{"activation": "swiglu", "norm_place": "pre", "qk_norm": false, "tie_embeddings": false, "init_std_o": 0.0, "lr_head": 0.00976, "final_lr_fraction": 0.1, "batch_tokens": 65536, "steps": 9878}
MLP neurons of a small language model. Each row is named by its layer, matrix (gate and up: input weights) and neuron, and shows model dimensions 32-127. Each number is 128 + 24 x the weight over its row's rms, rounded and kept within 0 to 255. Numbers have three digits each. A neuron's up and down rows have the sign that makes its largest values positive.
A block is one neuron, or neurons of one layer that tend to fire together. Before each block is what it responds to, as a language model described it from the Wikipedia text at the highest values.

Responds to: Tokens inside Wikipedia infoboxes and tables, such as units (km², in, metres), column headers (Note, Apps /), pipe separators and coordinate digits; occasionally ordinary prose words like was or his.
L7.gate18:150151124157120132123109141149120146146159166146136149161143140125091168108116110118157156155121136136179123117131162125140086124133128129084081133152141090145156113111143115106109089127152102126122151137159110109159126132099095092135132135094111141135146111119148087168102128114118146163
L7.up18:151166117160118112121096103150145132165117104115108143119109146092135104110115123119173181127134108113161139131090195118119133153136123115067107143149135136145166106176095107114141127141125116131166107126112119108136091136114104125162111151115144153118159112105143071134158133120140121136

Responds to: Fires most on "time" in "at the time" and on "to" after verbs and nouns needing infinitives (continued to, trying to), plus "not" after modals.
L5.gate27:131145143122144158125164150128161088151103101150134123115093086092150122047101111119155132160135134111131136137104137192127157108136122161088124162111150124119122129104128089144109114130098121119117132135147092138171120127168117138134074133140153130139106157153138133172122142134134101140
L5.up27:124115145118151126142121109136129122120139126133119133109076106123143130136097113144185127129120085097116131127108173122120116147180115150173141112107144122141099132119097115166140104101093124117146099086094135129142138082119142114152152194093096118165138155136136127145115150105167149138
L5.gate88:127101159119106108118162103093089155171132120112174099121126121137129140161176124150150149133123118107171116130109161140144097124116140151108113142117130102143156161127117135105118111102104110152091116139148131140145127102154156144123144164098123154087136100096158131193140129144088130142
L5.up88:109134160164128095123116076076199136130140123093143154132124087144101128122095156136161144109096141107160111093118161130139164121109137097135109107088126131119107071126131117099137152110152106104135150129086135119149142131110130128168145104130104107148111124133115121120124110083128125137
L5.gate161:141118123115122121147130156118095119152177117200154113080123126169105118125114147091147137116192114161134138146092128155104121121136133126107135149103096101114136145170131137109142116151114114150152147137111142110142122114125156120141095130133136124127176101153111133178109160122113109163
L5.up161:119124147113125158091119088114102121167102118093093175161149099135158129164075117177099115140110153124155131126137160155145100115100159143135097091086109123113160107134099166102155145138168115110152122085121108132123152086149127122094139150128089139179114143127131111129081106132149138090
L5.gate207:146143100152126121125145118109110134125102108176122092079095116104086108158159114177126159142149146147143129110116133143130117102102126117090124136123165130138153089114145139122096093175146109124158076150133143147167109121185156099092151123172163166157118067148139136106128082107160172149
L5.up207:159110163138166086121141110136087093085100138156114138128106138130138136104117158144083152095096148155137119148096115137107094116106138115141128158113111094146144120129069153108136172133153120111172121098149099166160099075162120127139114112126130147131135182141093091115162096140119137099
L5.gate209:141138150138091104149170134148126125088136156173112109096107181166159111124133156122141154137100083154126123112138139131098127145139147122130101120138078112136160086096127128105140168119123157166136130108116128136193138125140138123129126126145123143141139131130135098100132075071180111099
L5.up209:152154147125087132128118120113112137111123132150157091130089119153132133102120103117120134129136123181188119133044148164138128141141142158125114102183123137133135130073137138127110128178100147162113136091109145123147166133193111134098133101137154100108137124136135122103115136109131159156
L5.gate226:144139157127126130126119100123134121128164108127139143098147141143144193129167122132127105144157175128157125154102113082095104129124119129169097111173141142125123152030157131121136124137135108138125153097119124082133136132127165118070097096076161148134110095154154128159124095096148132127
L5.up226:102157114140115088113138131140181112111073079135104145119126089140095131107116135132120125167153103094143087130099145155096092152186115119135071102107120164097124099127152128119163114158154143130143115129149141079128130118137153155141106116098095140145132131156094154169104116088163107168
L5.gate233:120182140123153131131133112172164045129114098140174114151161119107128142156121100126121115091166061081175131106136105096142145131143107117075126096098100110140135127138143126151090118120131147119163127119133159148110107064152132095110136137124201133118139166141159131117154145097117133112
L5.up233:142109117107131108124104145104124138084163078128095100124119128103169141158087089140093172097098092188123116129126167175117126172153105145088151105136109102191104103133130109125122136103136106134155149098175120110124129096122141159155092126109132125122126140140116142156109139129140147144
L5.gate258:111174112085169143131103103122138169148124115156095096145106144107137122124125102168111078166148145127138097119070123158113126130112083121071072145111099166161129132124135130116132107137135130130105176156181124143153142070093124128104118174115142138116133140163129125140134134122154154140
L5.up258:116154119151114125133079119151170171101118061101120098115126122097144144143179114132175119131153129084118140164139157160107104151172089115140142113113155123111138159139119134166124072156122112135134121160123098122125119129124113160180121132122131150128173162127143084076120133155106132164
L5.gate267:110097115140098109127084078120134150103133132116094095114115117117114120130145138162112166172146112093139130150074141129133117101130077157129157133139140133134134115100076103122137160145087138124094112124154121171133126166143153141135103107140108106116111100134132129178107120132165095128
L5.up267:119141102140172117103137148135155128161107113124138150111139145156149103161147096107137168083163111132143141103106138162142165121136128148065081144103101106131109141115143139096157128103166100151115132153175109112134115136102162158127094123083097128119117157131104079130171106133120150136
L5.gate285:130122171181128128138128127178116192181101126113151091158126117142127111156137141136095168140149122137180094093119128102117127121143127135097134122138175097121112150108120099146144127141125119109128120112090128150155121090146099117122093137118149091099132111121120135114158105085116138123
L5.up285:113130156147094115118137113093122125172140112125133129090134138110161164097094091129088115064097111114149148144127199108111133120133149084104146106153148124157110104144191137118069075125171120119113111129141117117151118140156123105118121133156104171090145099170111104132180133138142097119
L5.gate359:147140139136132146083116130111099126144139142159118089178119140101132151167133095104092122149103138105162133119125154168098107116066130121125093128123109104110116124122172123127138148103115098099117106144151154136139087162157119111118148126163148115129108108147144155125136119166174186067
L5.up359:134063147113121159142147149100098056129152144091145122130153151152125124141132152132112137104134085155148126176102125143120151136104112108140122130135140104146116140104140138109110140148119114113117148164124143129123121134168127147089129118131138131128116130096127112133169108096142150164
L5.gate388:110126157113094150160104086131120152127125142137147145099161110132158143121121116156123150067135132156093130110097123119159111159105125127174129207159145116143162135115123084097129100104086129101138133119156125113126115159153149157078151085130135141136147128133140115107113165144050092114
L5.up388:116105125111111094105155139110123081110103137131132098130124079123117146125136108132071127141098112098158156088164138109156090135160115125098128100113119140127121125216168111137146118126149121170119112126123100165204140108080152145099140106135115128166125096124147086093147141128111129089
L5.gate402:131129159150110144120123093095115125174109134091121154155138134087170132092118120138156191108168124152188087126108150139183105123092144161130143147146123123110124109139148140135125132136112088072104119085162109135141134146102097137124154125126165118103113107108159147140115131165155099130
L5.up402:161118115143131082071148147113167138122090142103143163131125134131148107133159143157137081079130142141172155084141164134117116144124145134135143098105145136150116170084180156159115141108177058092123132140166133111140150139129152137141086133112124155132137170119143114132150132102106110085
L5.gate459:132140145101104138124110161098094110139128174130154105090159110127088117121108122113117110137113088134175141144115122166131131146117127109103151132131141080139151137121094116079122138086146134134170138124120104102142153143131094061115174150159124122143134154173108130090105106111130148124
L5.up459:111142155133112157115115078119089096113122149114095153104125121100145122111076118134089134112117119132115128140080105106174135125101127144111140131116100125141136120156121075083084138132115118161094149119090074152148128103158133151144125154130095122133114170143116073137120110080133142112
L5.gate506:116115107116147183104114156165113130121122137124088090144128084130140113160139165150100121138123141129156116134147107124140118106123093154132144099135094073175125141116086139099126164128195127094095173081159148106181104128106140147136104092125116124087112076082123104151094101112131171189
L5.up506:133139147141125116125118115130081166107122129171173135097109150153098128139135111132125136071169125120128145116090185108115153081144093129073122109140086120161121117110139076043141118111167097134100155117113152116124140142077121117120112114114121099109164122113149142143146142096133154150
L5.gate565:123102126087143104116117100140113148122112121145094125088086181126117140119114149171092129104127191095107169163118128168141149131103150120137122168112118088119145133158116133138113133153110156107100095132153083151167142130128117126152213114133126152111119131121133160166123130107119155177
L5.up565:176167163138093152135154129119103136129137112160116128179152113123131138142189150155129073085145096129112132109083168160137119106070113101118129123130110131081153128121166151075117149129117166148122161133147121118164132115080140131175117119105162107079157093144119107094148116121130130141

Responds to: Adverbs, ly-endings and auxiliaries between a subject or auxiliary and the main verb, often passive, e.g. purposefully, then, be.
L7.gate425:123169111121167175162160167106118091090138105168103109106073099147126166118164128091133146122101150158160108103100157130101138113100113106124081088111163137146138108085129131124137149162105123118124135146143104094102171110099169085108116117151121150109093114115182156123090132126148143169
L7.up425:136162158127081130119142132138133118112106110113119097131135080144145143156146109154105140133132094095164134150125148125136129195130118114125136116116129097148101128105123110117108139150073142111155110099154130114106122116110150147107126081091153154139120161155152109134136125130125088131

Responds to: Two-digit seconds numbers between ′ and ″ in map coordinates, mostly longitudes (73°53′56″W); weaker on adverbs like well, later, soon and mid-word fragments.
L5.gate48:118153106107118131116152139106112086081141160151134131093102114138175168128133139106158116146158178125145161138138142108100125120080121130134095177119177146101162139149113081097131123118123125160142155190120142145097156078097094146127140123126139142134142136097179133149126146131157122115
L5.up48:071162088106129156105110063118146125121126113117075096121155120142120157142103162109129134089120142114141134164092128128131085140097177146135140182128100142119148120098112107132141114099092144113090122088109123109124115108120122085174173105130128162149132116093119144114103146116124160140
L5.gate127:139129103144182110116136142155127124077142121094136114156100148111150093120110135130138129159118180101131165131162139149136132150101130089147119110047148095131123109105170114152101114124122160149118132162142100129147105118124125122101089093168108116154118119117129146125106142132140119151
L5.up127:145143156134077122131093132137153130080114111121129123111080137067113105110141135117139091126132146134123128138137092116132151132158122135158077114095126101160109144097132114152142152145148148137098087123127111142170166150141108195159115127119121109123122106099104123145147086085131167123
L5.gate147:163158096109150137172124133109138152101150079116112094078128155136117107121137160124165162126170132133179131152135169152122143099100075116117117144086105130131127154134132142125120145130107135099111156187148125110128100121081155136161107142117160132158178124097122133121137162096118070140
L5.up147:116160137125103129192144099088130143101152117143112128148084101149145155117172168129122122099143124142144157155122114111108108093116143149129165123138127125102116118137115141148130113157103141153102114152104093140135136149139171173116120160134132122095133129163142106128099178118118133168
L5.gate181:071101110147112162144128126186156155152151105156141130153147159092143118132129144138132152075146106133130126157128105145115108164164125133151142162112137163142153129122114106158183115150113134090091125164143126111076144141123176133131156130112091163060138159151089115121123171098135131092
L5.up181:124126131163138084126118105119129133158098163143115126102128115112147135120148136154167076132147122129105181116104111085102091129140152121128160134137157095163093118145139150164200097154131116072150109136118083137129161171112158184116117121145127114092109134106144142102134120112121122112
L5.gate188:122157134108125147138093149113111118116073154130097125128076166134092173100113118100095127134118137128111123123159114140127164097162119112169166156076154112104131127142121134115124126097130128150097171182142115142143159099175096129136127214141178142072123132130111125129106153108153092170
L5.up188:106147164125162082165136165132125110071153128091150174166128160124102124099171151123143154105132161077166125121144105144119123126132133144104124102114150118130125114148116131098106125115123115157153149129145087104095162164136119128118078158179103149125091176143100166135129154103135091178
L5.gate223:062120127169086114118132113118128118124133171118100141109127115111162115161139162126138156136116138133130154107157109134161141110133130167111151098126135100120123171122132129162153144123149132103123115115125165137161132090139142123119122130132131159147144107116134112092085128114060145155
L5.up223:139114118117096159119140179151127135184129125138103083115138094150112129117145130152125137140122100158129094152121135102128177137159115115116129121113080132085089146128121147112092130129103121157123151141144095105134148108147088118088113122102126129136085102127111084115144120120144079160
L5.gate249:134117167141136152097169125105151088092089102131074092153089152126144098081180160189118126128116149108120151170122124139120086149144140154113132103103158130109137149081107120092172142090109124082089181127152085143166128132105113105148112163133133161129124127089127126143141111117161149113
L5.up249:130106155110093195153160150119127135100133097092131138146138138104128119062128128121120157108138166132099105161135091144135170142091097082091136135119104134128170119148116084112086115104138157179160147161177141093097152145102123147161110122155158133116118108140115126105147108112126172120
L5.gate281:112139124139177143121127133127079114123131134113109146131090110168158122151146157138111137128121151145129146110163123134136166153125133141076156153083119091165150125103100111133120190085133081092153155100131113127133123138106093098062083135119140080140123124103141107133176130135104143124
L5.up281:122105136145107130117104150152156111117124096107167098127110141171113119166168206106125123163138129113097167149097109194089105140133125129120089083096126089136123137164138112159134144158122113107111154149122140133167078108104106136080118155117144131187140151116133120147130126074126095128
L5.gate372:106052121092116125145174121158108080127131169125151129141134125146145154179126117126126147115145136189144107143160139148145136130173150151133137105165128175129185134067145098119115131129161071139164081091160159125121193121180113097142138145140120110089151093115173100132096133151151132113
L5.up372:149098086091103121143151090125094093083108121144098112114092167113104161136132137155115143126098165161073116136135121144112128143093124107105138092148127109127112140146115166123117141169116105151140082133106081093121176156143130132135158091189146123113116113094157106110149119124127130121
L5.gate406:156172147107170127127102122085125150152104126150106106112106174133161100152127121122149124107110122144105134118122093134096153119121148140154080109121109148134127151141129149163106139096152142073090128129091162093119116094141148090146100148145154131135114114147138087104182167102128134099
L5.up406:122125138120121120123129137151152144164075144149166113130111175131142113138147146103117139112116109149109131107124141109117092118145139159159119134114097161105131147070108117136136074126100119114102108135114122103109126143112105120116134113143151153165139126110111124121150145163096156056
L5.gate420:109136091090114177130127132117125128105121158133138138078117092104135143137141103127123164136162134130121090142151097141126135151147125146131095163125129119167146107131143179113098115137146117145141111142122177148141128106182145120138123129136133125143133120083149116121133120101092166142
L5.up420:099140071120130142137143073130125112151124141122133083149144155102091146160165148122204137193121131171136157147164117116136122141146112090092109099147151116119107159131124168143099107141121149128116135132114096104147145124135104102110133149108138138158143182089101124138115140108105110069
L5.gate450:086127112132144149099118173122090133113105145115128132154112129090119132100097138089145089130134131147124160139130161130122119181132088110123114128121146145183108126129133179139141180104157124104137153109097103149152153123148129151055109149176122136098105131105145147126157096127149118169
L5.up450:118081173114154138114117156121160150104109120122095148094105190097139122117159120143159170108141128116102116131133124129101097146195094124123138135111132088157138144114124115141163071158131125087121109138116138136122127139150080080162142124119098168147104179118126124189170122125171164083
L5.gate461:092121145117098150119090119158109095106111132131099109114125122112152137131155152134139137106153104053143130094139175156159118120158124150089137161070115167137125095121121108113167148111141169104116115136134134170133185143116130126145142141097080125154133109134109136142164166087089146135
L5.up461:107108100118077158099122091153113117115120124141111127121150134134102115157120134086122156177116109096135121140101092153158152092146137089098132142127128153099148115168105136104125111127121156124118128153118108173128156154113142127142147128114123152113163097149088113158155129102109117135
L5.gate467:143136149175097114162126140084139095087092139122071130159117136155159106105125154130104122115132153118137143108138120155141152162130159154129161164157137110159123115123132110096149168163148132140171104088087121164127146175118111110090120173136106131146134129110116091144115104116154128145
L5.up467:122169138133119141163136119114153112130121116127118104145137130078101129159128170106178161085131119133094130126135153134141135108088131137106103091123157142130123109134149124195139135115075145122153150123162135159117103114093130119117131123138135122116078120110165120149120140109172135103
L5.gate472:155117104069126145126129160120154153119119129154096115127100125149137087112168123123105153106070133108138123094124124152109106093161168101158111114133172133183124123126121119097096158122112129115128112081141159127173132116160137118137082111116129150104113144141193144147129148172109108166
L5.up472:139099192144103092166090159145088108167130137076141128115179164098137128133147122145151104157160116129160136128141169098158095136105163128134193125088074154149106140124128063111147126107112147139116109132104104141117144125134139129103120157123103132161085104146111126153118140138109123135
L5.gate572:115152147155144150143117152175152140149101155138113074194116118116117119158158160116097121106110101136128090141095102131140157095106107109097134111134143149136168138147131128148124142129184160136124106132072128110155155158144144122124125158126158170112085085101124148090121100112063127142
L5.up572:137129138132103117121134103122133147134071134100097110168131164108092115153122142135100141105079125128154092145119118099154083117115103123128136143134110139101106149115173108142124143150144142133096175142138115104138172131155147163164115155153147152175106116100136150146100125117106121153

Responds to: Mainly the two-digit seconds value in geographic coordinates, between ′ and ″, e.g. 32°59′53″; more weakly, word fragments inside longer words, e.g. Kr-ys-tian, ins-in-uation.
L4.gate233:127069123181151155139155093096187134148124106163088127196122154100174161110146139162090135107121120110112116131123121129137139148115114122127144106140125092101110100106076128085078138161151155113141164119086140096104147149093116121099135094110173092089156145126142117122139096129113127106
L4.up233:134058153129172140084102147116135091126111101113150114151119064121149110162131115144156116144137126102101130120121169162129098138127159092117164120114107147123128122146144130125122133097150137079145121143102147115116122163122132157092101157134160143104153138126137161113129107127155146128
L4.gate399:131104162134097137176152151146134092112136126117085106077129103158122103125112142148135145115102120172157123125133119161093125108126193134133164125132165100119149097102093121156119136136158153132108122114148097099111104131149119149170160130131156128081139154051146170148095141155097147166
L4.up399:147135113081169135102145128127068118099103146113107127134143137151163147145121083118142133119155092118094087128106128115120170108151141156091119134145114093091133134115124146114135112173130059083146131103125169123071096130133132112112112126113144121109131158119103108161185111102134144103
L4.gate451:127096128148129144107125111157142129181154124127138135102177117126094102082155115140090129114116142078140126141144105103080156140115114178125127154139107139178131172107149126097165130151117154094171157152158141105141114169132161122133127138146083126101123110151149146142103092170131111109
L4.up451:128093168154114153098128104141096125113150148144167184136137154144112123138140116138104147145141137106102088163138122128114141121138175085104174129101128159141133089152151146106118121137115131165148123122161109076153125157135092146098160110125119163143141167109121146096132163158169097102
L4.gate568:147108107110140142111113116184125117158159116116154087148140168113139128124131139138132152121094143103141104111164137135138156130134134129106115125090135118112098120129116162144138127099149127185129130100154155080137136106103110125104198133131141092125082159102143122114147148171129120098
L4.up568:116139121153138137134163147119100081183096038145126140129109090142138144143130126154112119160089104134097103134132143113151141116135169150119163105110138149171118114176140120152115139127066098122164115164140126147136127082152153129118141139101127103085100147126105134111139117132118162118

Responds to: Mainly the seconds digits after ′ in geographic coordinates (57′42″); more weakly, "and" or a comma joining list items in expository prose.
L7.gate166:147113105142109150131132131142125125160125170117122129147140150160158146103107175128131135102159146100086156129147126134198136125142143135152138136148106140130143127125139162080089092180128118118111095101125152110100156083148173117145137081131136138140126127106108098121119114111078075120
L7.up166:195120140137094112138156149158147130111080162109156128158124144163141140127117152090172165123129156141071157164125157112174151100150116108171138136142125153095157134117075125111149117156121124144118095135127134130157187130138085109135172117118144098162093096108132131125097118147087111166

Responds to: Tokens inside wiki-style tables and infoboxes, such as pipes, header words (Pld, Note, Following), numeric cells, and line breaks ending header rows.
L5.gate34:105146122147157155142085132137128122109179122126130116161157086122124119107144112177173119118067105130177107157115136142160086130135145153067092105121124150131120110137132129126133142150132135124119181138114128157156105116088154179128165165142144135123135111109131124157144100097134154119
L5.up34:121127156133151148129124076088110098099120121104112120106139092119114159154123174063145151120113127113158130116151098134131087141148161140163141147093135139124121144119123125087106131173160131121085109102106129145122122124109115090150110099131107145160158117119112094095145136121116126136
L5.gate37:137203115165127144135171090125137082137151100144116143101125120127162138101073101108118133129146093175122068098148131160099105137140150131099121152141143121113111125121122110104104129130100103122114130106127131111143112120090150105144127114077142108143181154114124133090131115152166097101
L5.up37:118149137119174113163109082115145138144149129158119154102140148104154128102113113128141133132145112100110142149149114189146168074127165155106113176190127154096130127092173152128145187123117150142116134131151142116098133144122088095139124123121114090151106155134106090109109160098102083074
L5.gate47:101108155132120098112101113140144105154129104128144157123110138139142114108128093124133140165138068107125144100141109122173175133127082150122100174114114142151147134066117116118136126138118138143168100124077134122100126142133141169099142137097139101164150121100177135162110109149129159102
L5.up47:112135120093111162095092118132131109124085095132123096103127122080114126100143127161159127144109127089114137141135145097149124129132094169161128149107098152156129122107166113093144148180091122168110147095091117144147131168134152140156158118130125160104102143140123109093163138147161122129
L5.gate68:141131152136149123118109111103111163132153146132131157131125078118097126123157120174124111112152142147134172126130123109176116135135137146101145166118140123127119114136132080091137133121086133144157147141166114119110101099143110085147176135083143119084163091081136129114144132096118118138
L5.up68:107126143176112156145133138155092158134148136087191102122084142113112118112075102146170159181147122099096136135128148133083114121085156116119147127150149181124138136125118091106161121126125138143119073116094131118145129118116064125161130137114123168133123131148124090131156130126139102166
L5.gate137:132127101092119151130153107174110158113102102086123119134115138142109125116168202132136133128105154127164128107108136137122159119127087143130135101125112085113121116133106147166124157141121140124169110116147137142118144101122125129159099133126128121135123089126106156127155145129133114091
L5.up137:124138093164125108107111087169123146169143138121123152145165154147170067151119141132118161130163123138127142134147160129176151091094128134128161162123110146109167136137165127136128124144079134136131079077115140169116107134071138136145158146107136124130111161139103180127174125116131114130
L5.gate140:120137119125162170124149150139131089132152100133115157165112141110129122147120147125105120120122106087121102106085134154121118150143059131123168138123096100073116099091125132085131149099143143110205102099162111146173127156076088142079185159089124165096143116090126163139187118143123112128
L5.up140:139131125110137084131133137082080124123083101142142103153104148110157119121148119102088121127116133100106155125139133090114136136150097128132130086109132098118135095174149116069116169152118136108110138154117134109176160075133107136171118123114093152161123176166092142116109141164181165114
L5.gate150:129111104176142119125111142119114133128146133117130101175123141123133113120132129116098172125136133143164124138095131140130109106121119103103077140152136115121121123117096139137155162089172096124178132130139134154159082125109134116123134148109121093130132138111167115142193131145101078120
L5.up150:116153168144098143133091134145121148166110111115133122130103108113125110135121118121131145147120176151126076140148176185158149128138126151120122103145146166098131105066139122113103143138128135108112081087138172117145114138129068146148161145128141144118126138136104172120156109094125114118
L5.gate224:127107136111157147068146066135114116129113120109148170111125156111173104131116097125118105115163119113139100120097110145168113154093132134107166119174131099113127174115109096119111159096150138114181146099146114146121135124109109129101125144106150166120113160150141132127123151099149142106
L5.up224:120104122121120078113134124159118105114126126099080147166103152164172163137109109120128112140172123093149163143095115128133134147084125153131115126129167119120154118101150115116106176138124122106114104101114137142175138131151103072181132148086114135138129100159163159154130130115097153103
L5.gate396:127179111096125150143132136100078119154149136140135098152160143130137108096125124122097127142165122098131099072109078144160154098101157144092114168143138112097112155126133134109100167135113117134100100155159149136133120114140114120144148127122132118148187130128128105090126121177120120139
L5.up396:123166103146148109097160137122156127114112120142115108132151144119107121128107113137128097139084168105133099157116131148129155120058110112086129145120125089123113113135141100169103143109073103079141120128130098127157105134128082123132150144061135138154153121158112111155149124123153154134
L5.gate412:089099079105082136132104133067114133135130133094114132142113137104120103117131143139128120132148150115156146138145104176138142126124140140144152166122161127135150136132145101159099126143153064143165097163149146124114086125112131134121138167114154082106161163136117125169204123155119096106
L5.up412:110152110139137125119176125103140161125104146113122101149118161118146116119147144126054087141115113143165135140104144150135126161119117152124163140140123100128154118142107095133119091177124091138139127135148128126089123101124087124104128156111105150133120139122122178138113111122097128175
L5.gate433:131141176170084119127148112129138133127083080111134128126137101126086126137103098177101152153111115115118117127117148125120137157128117160128142126127153132118099118090162118148140163133176164135107144109151134115155135132092144157133135092124112152106134122161180131136105073119105117133
L5.up433:152080121148178121153152108137166117115157097112149147089116130117135130133110184152106126139113109075127099110095100125171114114117126138122137116136104153091149122079164135133062116136100166144136164132155164153090109120152115197166120149085110125111064163143119107134144142114126135137
L5.gate449:159116169104147120119109127113085111086101126122168165108096082128157143144076103097177148109121123136107102140138163107151129106149132140157121146132146126164136168138126137125130142133095129155170127083119137162126129142135103131123123164115118096164164132100130167131108098136139123105
L5.up449:118146112125147149106127109106137105106133173098148123119117142129123086083118147079151160126170151159154141162122126155159141122152110109153117090103106116120123112176157114155129169133147171123183127131132107131112139122104159134093199134111156111130166112147101107158122127119125105109
L5.gate455:083159133159140195118082106152184106137127126152073152132102137131155114138126099154121132120117131107125138116102104110175153184164121141139149118127131108153131158143150108159106151076091118099161112105114107154115132148106131145164129108122114103093161160126152129089116123100128139115
L5.up455:127173130155130123167080144124131126147136108122132173097153129122098141094140159142128104083121162161140103152109142123163101142152121142125155112146080172103102138111139149086100136115127144152145099114122118134144092132147135118126144122103134102165138136089153122083162084135084138124
L5.gate488:114133152130175172143175067136130120138107129113169157130111137125126136087145141118141133104181141131140117100119085111172156087129091166114173136115151105130125145105150096116110173134137095143122112095133134088117119129101152113104144143096156117128134154089102118136166122092129157150
L5.up488:080158123101136111122178115154121119142141182123100142135144105094118152124108083147164152136131105092084087132123122100163127138138113098128134158143122128152128157175138106145158159136136109127151134135138157137104099170123116154118124141134143154088153149126124106162133080142120118175
L5.gate528:140138158168143119124137133152117109112129138140157102110141111128136095107108115121163101176142135106116151121097152128143138115119097098078123158110121169104165135131152118114137179149154119081130110142123110113133092146155147150135180098126135108138120138113107141152162121139175097134
L5.up528:132142115160140140088153103149154137107132081178108118120137145107140126100150140121114152146140131125174133123152184095101151158136144103138102139143153128102102121108113065102101086093130120084124111110169134101106129117156147115167147188135117135122143124134116142131168108114107065126
L5.gate541:140109122100154150155140134094084145141162086130126171111111095083200130145155096120125147108108117111116122140162111159116163101140153118153082125110132087132186105101119127136162166066113168110172152117142105147150133139153106151116155127129117103107121127093154127125164126129137136112
L5.up541:144164197124122129116108167124144111132116130091128100120119083089129119140129129171134096134075110140169105155104139120117150167091122092092093106129117126113131153103135138104138177122111091081165108110133159132104111112136106110152170099145112212130116125125134137142119161179120125106

Responds to: Infinitive "to" after had, difficult, trying, first, able, as in had to attend, first to fly; also last pieces of place names (Libya, Punjab, United States).
L4.gate191:091123130124180106154141132136138082150146096144127144149132153139143104123118105115128097087129109123103133125176117157170135136116150096074138119108095122113111146125116108110106119117122143130147153143142162115132130138127161135112144092164166074162131144180129128133123132119203158099
L4.up191:136105115090140092104147132112143148156127121154095137122142138163131132133133138128114077107146152107121131095133073167140110162095117114143137125166105163107130137142135141140158141070124150131113131169160153131113080111161162137105146099099136128121186119170125176118149116122133136152
L4.gate260:106143127112118156129095109093161165122113140147104111125121093091099105125177086148143128138157133116136153109099127118144151138129149117119121113087130133170177140070130150135114104133077125097150135134165128148105111151121128092108165120110123108117108104088166134146108154107102118101
L4.up260:123153105174114141094159146118136165135178105133136136120142099112097126152133124177122116123113108123117111099129146127124133110147129170093144103130144138145132100117128102093146147114129125099093128168159089156139122127135170080122090103117162140138110107103152151144109169114178110113
L4.gate267:151167141118183114110133132109133115198103152148133131104128093109084114126170129170122116114117132125175169105126133182108097118102078115113161122096154093118131171099104115101131121090160105114146149130188141143090172100127120158097129146141110151090117096116118158154116144127106104149
L4.up267:085196090119144132134097105103145142137088108183129152128104101136172135115145128100156147118127114127152126107161155090124148138115127122118074150128109115118116125124118194155161153097097146128081114164115146157114141124154152114124121122118137148118111151132149115134133145124126161147
L4.gate569:120153115171156148127082138122137118145160096144143125143130116140150099091136101155179157099137136130110116109151163148100144126088127105093129138138111092160111164100141132096141181099144121130144146180163193151096128146090155118141128123139149099119145149132148148141127152117105149102
L4.up569:117111145099119114106142166146146103122072129136119064148138065112112138136139118145107129116102114110135192162056115121160116089137109121131110127162102098130116107121123162134133091139119149113151174126152138120104122160105141111155152103101119153156182159127143118102129152146116153126